MLP neurons of a small language model. Each row is named by its layer, matrix (up: input weights; down: output weights) and neuron, and shows model dimensions 32-159. Each number is 128 + 24 x the weight over its row's rms, rounded and kept within 0 to 255. Numbers have three digits each.
After each neuron's rows, "raises" lists the tokens whose logits its output raises most directly, leaving later layers aside.

L13.up1108:131106128155116132129102124126098089107080134135109114126097069114124127125126134144113150114119141075135120136138081112130125126116138160153121162137172161097133119150165162124101104112093125104118111123120132159142130119106127108134163169150129154126101129165124138113124179159131161131126117160124158136111104111099116170122125102125107136135132090164142130128112152138076136118110
L13.down1108:136110128099150176146116112120136155170112172164101141099180109131145107145122136143127143145149089156157165124093134120139111112106107160129101098126145176124191095131161086130127186144130145121141113122144139099137116125117139135126135130071126182170125156122121105108170118065114161160084125131104137165125126074124112107117136123131113101129104101143129101106132160164155132119112
raises: "-", "red", "–", "mann", "Men"

L10.up751:109141058119124139141132153100091120095122122166126083097139108119111170154129159142098131093131082105113115107128164077153124158118138112105097130091148135117097146114129131116152131129088105105123140152145111172129125155127141127091126150154148132118106132167118160116111111100128158180140181159123171110103094112112113127152089133089138144197164124132091155134141102113115131124147
L10.down751:156135128122143153107138138119142094126154125139113105120095138167110110164120128126114067163146088123134174130124124178122137125179131105150162131098146165138136131142113151146146096149128145124104130137114143104129149108113125116136157141106149147165125150171160133129112114067137153106106098105112140134111091137122128103174163135124148083110124133126144140115095171119122106078122
raises: "ating", "ated", "tive", "ation", "ability"

L5.up250:142145150154134146114135148105154117142124101141098154075110159129101123100147159119119150113123107143114151119103110104112111188128132111079115109107114118111123130095124061113122154132109139112159120162125111134138118086144134131147143144168072165142180160100141099086139148124115169119136118131132148110124110147129145143119130135168136108159155140154176128138092167128101159093127
L5.down250:137130113131124144100133119135132114136133146156109125151139087172129129118146134148107085112140091103107183139146141140154181120150145141128123110144178120134159134108139124125134094086135098152142094153093148152105140128097134147141141101152144161144115141146104119118129118153189099143125094109111136122123096119097092127078126124151125132125111120113117120113092132105148150139126
raises: ").", ");", "),", "\")", "\"."

L13.up627:167125158182093129138112151109114160118159143155133101098137092107171145092238129101136084120139148114126098127137092127159129165141112152108130148114114113122096133152150129129094070111135111097132141127134143091122101103151123119153149148122076147124131138132146119094133145120145106120085121138134144127123117092141094149139137111136096170148106101145169109143072179133126140081095
L13.down627:120169138125174127088136107144117096110070168114142140201120130128065124136075156143154145130131102133127160159134119152121098120135148167180126124125142114162172148107103157128111163160139096129078118126093142133110151120115128158112119137113134154159111100110073143115139110146098138110146118103138157153142134114140128126119089114135137111086092137102087148106150092137115097155141
raises: "0", "9", "2", "5", "3"

L8.up867:152145091098132134076162126109117093130116097158095127120158116143111152132133119149170128108119103132137093105138133073153179110107148159138094161130129077132125139130127161151155126145124130080154139144133122110143122109183127115124126135150062151094109138113111150147136133144097081145117107141129108133129105113130106131110087113120145142087145150128148110133156128096121148153117
L8.down867:097155148128064135125135128134128094179108118144123125098118112082136123115149109137142124095129126131120161141138077101118121154105135157114146143164158154126137067094134150096119108156191119155165085115178145118152151152187091126097105152141160123159190165156134135095130126090137128147073105150106118134124140127153137141095167120104114160160156123110127152085127135155102121154143
raises: "\n", " –", ";", "-", " |"

L7.up81:106106109153106177098184172103138087075153118107115106121156162129108121158153115150157204143117106098118121143157108112134137112133115105148085152126129145113146156129152119137143136094095053120105150082133122138145064157175111107111151115133109158109138123144125125118147158134091132119082137126120143098094098152133079144152110129137146115143143135151150091114160133141108120131121
L7.down81:169112119125093150087162097116129098133126141130105143142141118079086112136132137124139138097135093106155103166186133142143145117156115128152132171161128111154130141139143135139142166099118137141121112090114125152105101148150120167136119155124109125105154134111172138101112141094087113135093150150159124141109102163123114106114133114132144162105152131144174114113148116157073114180114
raises: "=", "Scientific", ");", "back", "-"

L13.up724:109112100152108071125159101122120137139119136162130138139103148145080098134174110142136134133128076108104140127145110131089131150147133133180136091114119097065113135123165074134120154126128142147154144174129176149145129117141144098149090102103122087158131146116142114184096110176137117162106159136138116121122063124109122164141096112166174104160117132162112093122131138132098104136156
L13.down724:086191142091100156145146076171137159131101132129124064120137082139158108154131138130105134134132143146104148146118166142118104066164126142097105175148107120145146127105087137141104157121156152165067162124140161121114104134135113110125123141145106111100151120132129151137144198114152090105156099159137109096119148091135112138147163123125147128137163157107160137103096144094117143132148
raises: "ation", "ations", "cation", "iller", "ors"

L13.up1093:170131135205119144147153122150099146096118138129095106130166130118120137118159139107136118087143088138089135114142158135129124154139178095143120145107056149113135132137174118166129151120092161111109103128095123155121118134105109118141123135113129122169178189125111118100153176119101117079118125109147113093149124108126107114134080125166133140116159063100080128119124145123145128114171
L13.down1093:113131156173134099142132156157125105147121126123118129128166103158126117149107152140145144139110139107139088170107117145098068139112140110145165140114123084108102184154107157141139098145134081100125159107149147138141145162119088139121126151108114102138122150080136114152138122134147130137129117150109146119146122151145137113138082101106151107132134157111145096148144211088118092104162
raises: "ating", "ated", "atus", "serving", "ates"

L13.up246:135120104107127152110088135103115153128132128131040143048103121120127121119104159146107120082141126133116123111116108115130128108135208205124116165138114074118104082168133126115151138127095108113127135124153121091153107090150110145105154096105101127131131135110103146130098139131090086134120122120117173145116104102107087131135101119145110166125103137094139135113126146152135144133095
L13.down246:098145167191130156116147153144113090151113100106141116178128141098066180110056153164119122123115107147113151161112133124118129098117137110140146111124111168112145122096109108149146146144129127150119086130110131144132129094120109148116140184121122107133105111106104153136145136144109133105139159135214112120132162151141107114112121129150189132117168118116101144129120129164120131140163
raises: "3", "8", "6", "7", "0"

L8.up659:153097098166151084108152149117128188099086164090152122096123124143070157128112139139145143150117158119120126108101095152095126125135138118169134139136108158141120138119178136095128155164121136139162124130137152136142098116136120135124104146135096102125143121092120117146098134096091150132117109159081126129093115085122127132160176116123123155151094100107152097120130151150138157112090
L8.down659:145121123100131149153145098136085115156181128142117141150115105129135114126122123113109122125140124130131126131164162134121094129129165125102143129099159124074110145144114133160132112106113106111122129125141064144091170106151132148123130115121107149158135149141165133107122166141077159086140132098133124149159144135176157138129092130099135127141122109164165120128170119133076070144139
raises: "\".", ".\"", ").", "\",", "."

L13.up1277:151106121111147156133144143137134110111124133135107109117132128132115129149115140125134181105155122136097120121126121115123075127146136127188128097128134129105070094136130150155120084124096116152096122122108099152129113147108152124120232103164134112139160109103144160137158110120099115133088149100139122115179136166139133128137117120137149137171114112138083125113147113155085156135102
L13.down1277:090176134107126168142089140134174135185120118139116151175128163105109116092100095116129119103147137124134157107119112119139121092131138111133175120139103157145150122093132116129110132119107129141129079168129128143093155103126144153103149178124071107115106133140181142117138134118133138131139154131158162163131170123090139157117131138119121145091150086151113127148089114142104093140082
raises: "N", "'", "C", "M", "."

L13.up3:097135128112142130136116127110119123090117156166080109137169104108162161123130100120107136138132128102139087133089099123098107134131135142155117145117133113134122110099176150142097152132093162139099178169134128119146112129109103140144116148148105118155126156144103130139173111193135117125098095101112124086147132156134106116130084074174112103141088089168126097114127131144105127096137
L13.down3:118114148092143114160117093129098121164140099121127185137110171166127143126138145133133124134138149118126128135150139126111136130103125124131123123131120115133103158157089101137131142129143102128145072126126140127122170104128114114128145145156105127125127116090163106121075094110103151096188098167129108178119100110099137133104175166112137111124148172130126124146120134122110121126136
raises: "\".", ".", ".\"", "===", ")."

L13.up807:130133102132131107135181148094143125126112119134133084146111090083149144140172168176134106118141167134137108149078156150073154142142125135149120118119128112132087144159098133107121128133166145135130173155133132103119121166112158116151139151104129131123089137116099141121093129116108131141087138142148101139135101149111127145130125088137109165113089101144062095139075123120157150093142
L13.down807:156121145136154097155121117166102147144194158104111162113092115139135118101155104125101114174126141143126119096161069109124115144123115103112101152093126118134117143142116133093149124134091074114123107128150139128158110098109099107128150129162112161133149115139152072133170149173165088111175185122079134101110148094127121121118139138130145109123165122119201101135102148110096089174109
raises: "\".", ".\"", ".", " Albums", "?\""

L13.up112:159106117143138060171114105132125111147181118129094114101097112127093122121177151127172156126148154145125126120151117125065141109153129113098137119130126109121119127141121127109112111163089155156128140113076154157149119132156084093104132152137109143137125104121142107132129135133074129150129112091130126122120113122143120128138143147115133130114128176120153121128138098128128106133118
L13.down112:140159115135133149136094140099155147106121094131184134118141111139131090123177128127141150123127121115119070149126118137154087115139125102163137132145164109073135133134137138104131151093161149150139144165147158102096143188093120143191134136105133098120085178109090152106089135125116089132151108083116148109113115136098109137134070116137092183136134081131126130111173149130109111084093
raises: "d", "ized", "ised", "ly", "ible"

L13.up458:179114127138115109101106138101136147099134132124126147117088107161125130096159144144124162155150069090109108133115056122167092100151138141154143125131128140116116137118114142123167125136104169131126113122085141123149148109102106102156122116138104132119135102130095136129134141130144110125161136122112158129144117145167132175100127147137159128151128103152155093143150145126092133131136
L13.down458:120115149166185143145127148136164102136129148127133110109207137118147126153188138140129097111097153168123127103153140120116146167093105096117129117130129103153132149147132144136093106108150152130126155151167135143130114115120146153099133118141119150134121153127107110117110132113092136151115109138154098105122123137117093116108132117129119161134153146126078131098120170126136121093114
raises: ":", ";", "):", " –", " "

L13.up1237:150116109194099129123139108116099080084147145168119093124115136124104136110143119092120142136127106140085097110150105140096105117152183150161147144045110132115144129137125101101115110175094106149139120110135125114168102128124120105098117131082119108142151143148104168167100140124128096179137170106095128134090143115153112123150133129144121151124136124116133129140158105138120116135144
L13.down1237:134161129125108132116135120160170149167088119095106156150165147124098143138150155156110167122138134162155111134169131102164140111146150140100169190122149132124148158101132153107137123134157122181107131134144170110112186114103160133130156091103093145115115131145074135120093097160148118124146093076121115135097105104126121088123125121102095160132128104089153123114114115129117100081165
raises: "ized", "ised", "ed", "ated", "led"

L13.up110:119074151184138108103131105118072140107119094131101120157110121147084112134132129158143136096162136120120143116130165142107132105172113140136129143120090140114101088141147123126158118158105113155104137122123100164125146087158136106159123115130139110128154152124094139140126135129133129147171106156143112142146121091137130100127123139135127101121199138108089089123141129158092082145142
L13.down110:130130128153123107097111122134133078077116149128163147158138156100109133190102114115142149120106107119143112127138150143127141088129099126108130135150082156133115125132140132160116142159134150196124157151140123135097150105101154125105086160151187123073133125104150109147153129126153140179132108101148130133119182134141166117148124131102145118123116133162097110138190122140127123148150
raises: ",", "3", "4", "5", "6"

L5.up790:143114094091106142082187141104118127118134142139142152120141146131076128153156173150126155112123098107129139125162115122132163139134098123131117140084132093114120083148167117141120099094115071134117107112118133152149101132165092138114148134100106134119165131148112117114156161154094126124097149137145134100055091138118056152163140165142159151143147147124161109125156148162063135122106
L5.down790:118113095115084136089146097101113093127118152113139135146140118076104115134142120127145132121133098112189117131169144126174138109165126123140135192121157134140127124138132137126128170108134133140137124088104130150097113156159112181105102137138097131116150136112181125094133136085115118110098164136117131145105109150116104116123133128121155138128141123143169133110173117161061121170130
raises: "=", "-", "Scientific", ");", "I"

L13.up132:090110119140180131089160144112126106119163130130053126081121112143132135092143141140116119101133161132134127121114094119153157102121149149089133169122131090105107117126113140099121108141115116125139157139147129121129119107155159147146149106108091130135104092119087158123144132118149079164154127133151139120118124138104073190104098099153142183129126078154110127115147154142082151121079
L13.down132:103148156206135140105161137143126098146128108092100118132119131150071152127086148148132123148087116169087118119146135122136124126119138112161142121118099155101153123089087118133127179144121118109087073096134107155149117102134120151137102142139140089160123140096137135156144077146077101130160126138199118129093111132127115140125113152143195152105147102118136127149116123160118146105147
raises: "9", "8", "6", "r", "5"

L10.up1233:114091121140140080116132097118140131124133078157131126110140140139101130069140122109095165155175127156108152128088138132137167146124129110115111135149150118156120102113122105123133147160095107123085179132139120119116092130127110137140130143121144121157153147169099143156122122105116123141141133125108134117117096156126113138196107114139150169115147071170149132132148155123099114140103
L10.down1233:120178128130111092175138127101151093123098148098110104146142111143145137163160143166101127148155111118106094132093107136104121094089133124154157115112103146104178120092127127126144124118128113163097134118141143135155177119143113086150104136137072161147112123075150145184143166175145142102082114090127104190133115164120109153122169106131143127131093137127156150104135170134092088115108
raises: "ation", "ations", "ome", "ally", "II"

L8.up577:138115118133114116141137113095177171084125132141155106084146149139151177121143155136102133130094104162128071115132118122079156192153137064119108132119091163153094132140150122130132141131107174117132163133116111137173071135098137128136098131111134091099137108128127104148101132109100107092134109141109149128110124092062105116122131142127123134164092117146179113130178153122143163114119
L8.down577:101132103101115126121115088181104088178135136168085133134100107118123099132161095095160150138119125161127135141149138149138113092097128131108156073139152130136128113137126160117126183146116139157097129151127109111108176109118110135148125171126107108179170122140115155121145105138168158127134142139160100135132136129173161156151100090144127082063204153156099120106115110108094112168098
raises: ");", ").", "cock", "\")", "),"

L13.up601:143113141147117098117152118128103099121115162161100115139152125159124144080137121145129180115101145106111094157123138119084113130167135118119111177150145083132156135123191112143120135128101149139090173166120084133176130117122091139097123132108149108145118160130123142188173160155161104126139122128133112084129088152119102129163099080162141154138090108163124107133120111132151136144144
L13.down601:115105119091150124153151115148128131116162161136132181147140146141092103135119105082070097129163099098191136142130130161149138157118150105127111102133145132153107116093135135134127113117124118140127125150093108109118118095159094115130145134166099120118168196147163120109105149149162116147160135139129117143104133146103146167086128130120144129161143159169130093088132143127125072131105
raises: ".", ".\"", "\".", "rd", "inomial"

L13.up15:124105147117159120107138073069077092128137118106136093145132124167141123141124116117097172142133087186129118142081144084104106133144125142107066133131085089112135105133127107121095154131123111074159155147104155137123145116151130113105194096104123174133128134116131100133118126160121113164115138110151172139100110103124113143128117121160133139118095132161177108172120116133150117138098
L13.down15:133144116124111101107156180131148132091131162162141150149145096130134145119107171147141148125112176123118136120141121118142058136130119138123151116096141099133064141105135133132203157147137091099104108165124095136115134159158115133106167163151147116127170102178140141143105114140136136100140151160092156139159105098127073111117116145104136085147110155090159114134125147101071159112120
raises: "es", "ches", "erie", "ek", "ew"

L8.up943:151120105117136118116117141115151126148173121133153110117116129134079120190128131145083150084106134114123158140130131069128127139101121125090122141140104138078094146139153158137116120150096118119148147161133120148152108130106123139082158101100116119137158136126113147107131122148087121113137087124105164136093092129097065190191124087169151122156127093139165106123099128138133136139120
L8.down943:141065125132142071128140171127166096175122127133149102179144132113124102156125111142128139170123140105119112121097076146179141107120144132124134144102114114091100151114163127106128125140153135113129165154139125132110129151147127154142140123149137123128123173121153125129098102163136137064149132149092154091101100138083094167110136110160138156109110162104145115122161145117170120080114
raises: "tion", "ation", "ations", "ement", "ing"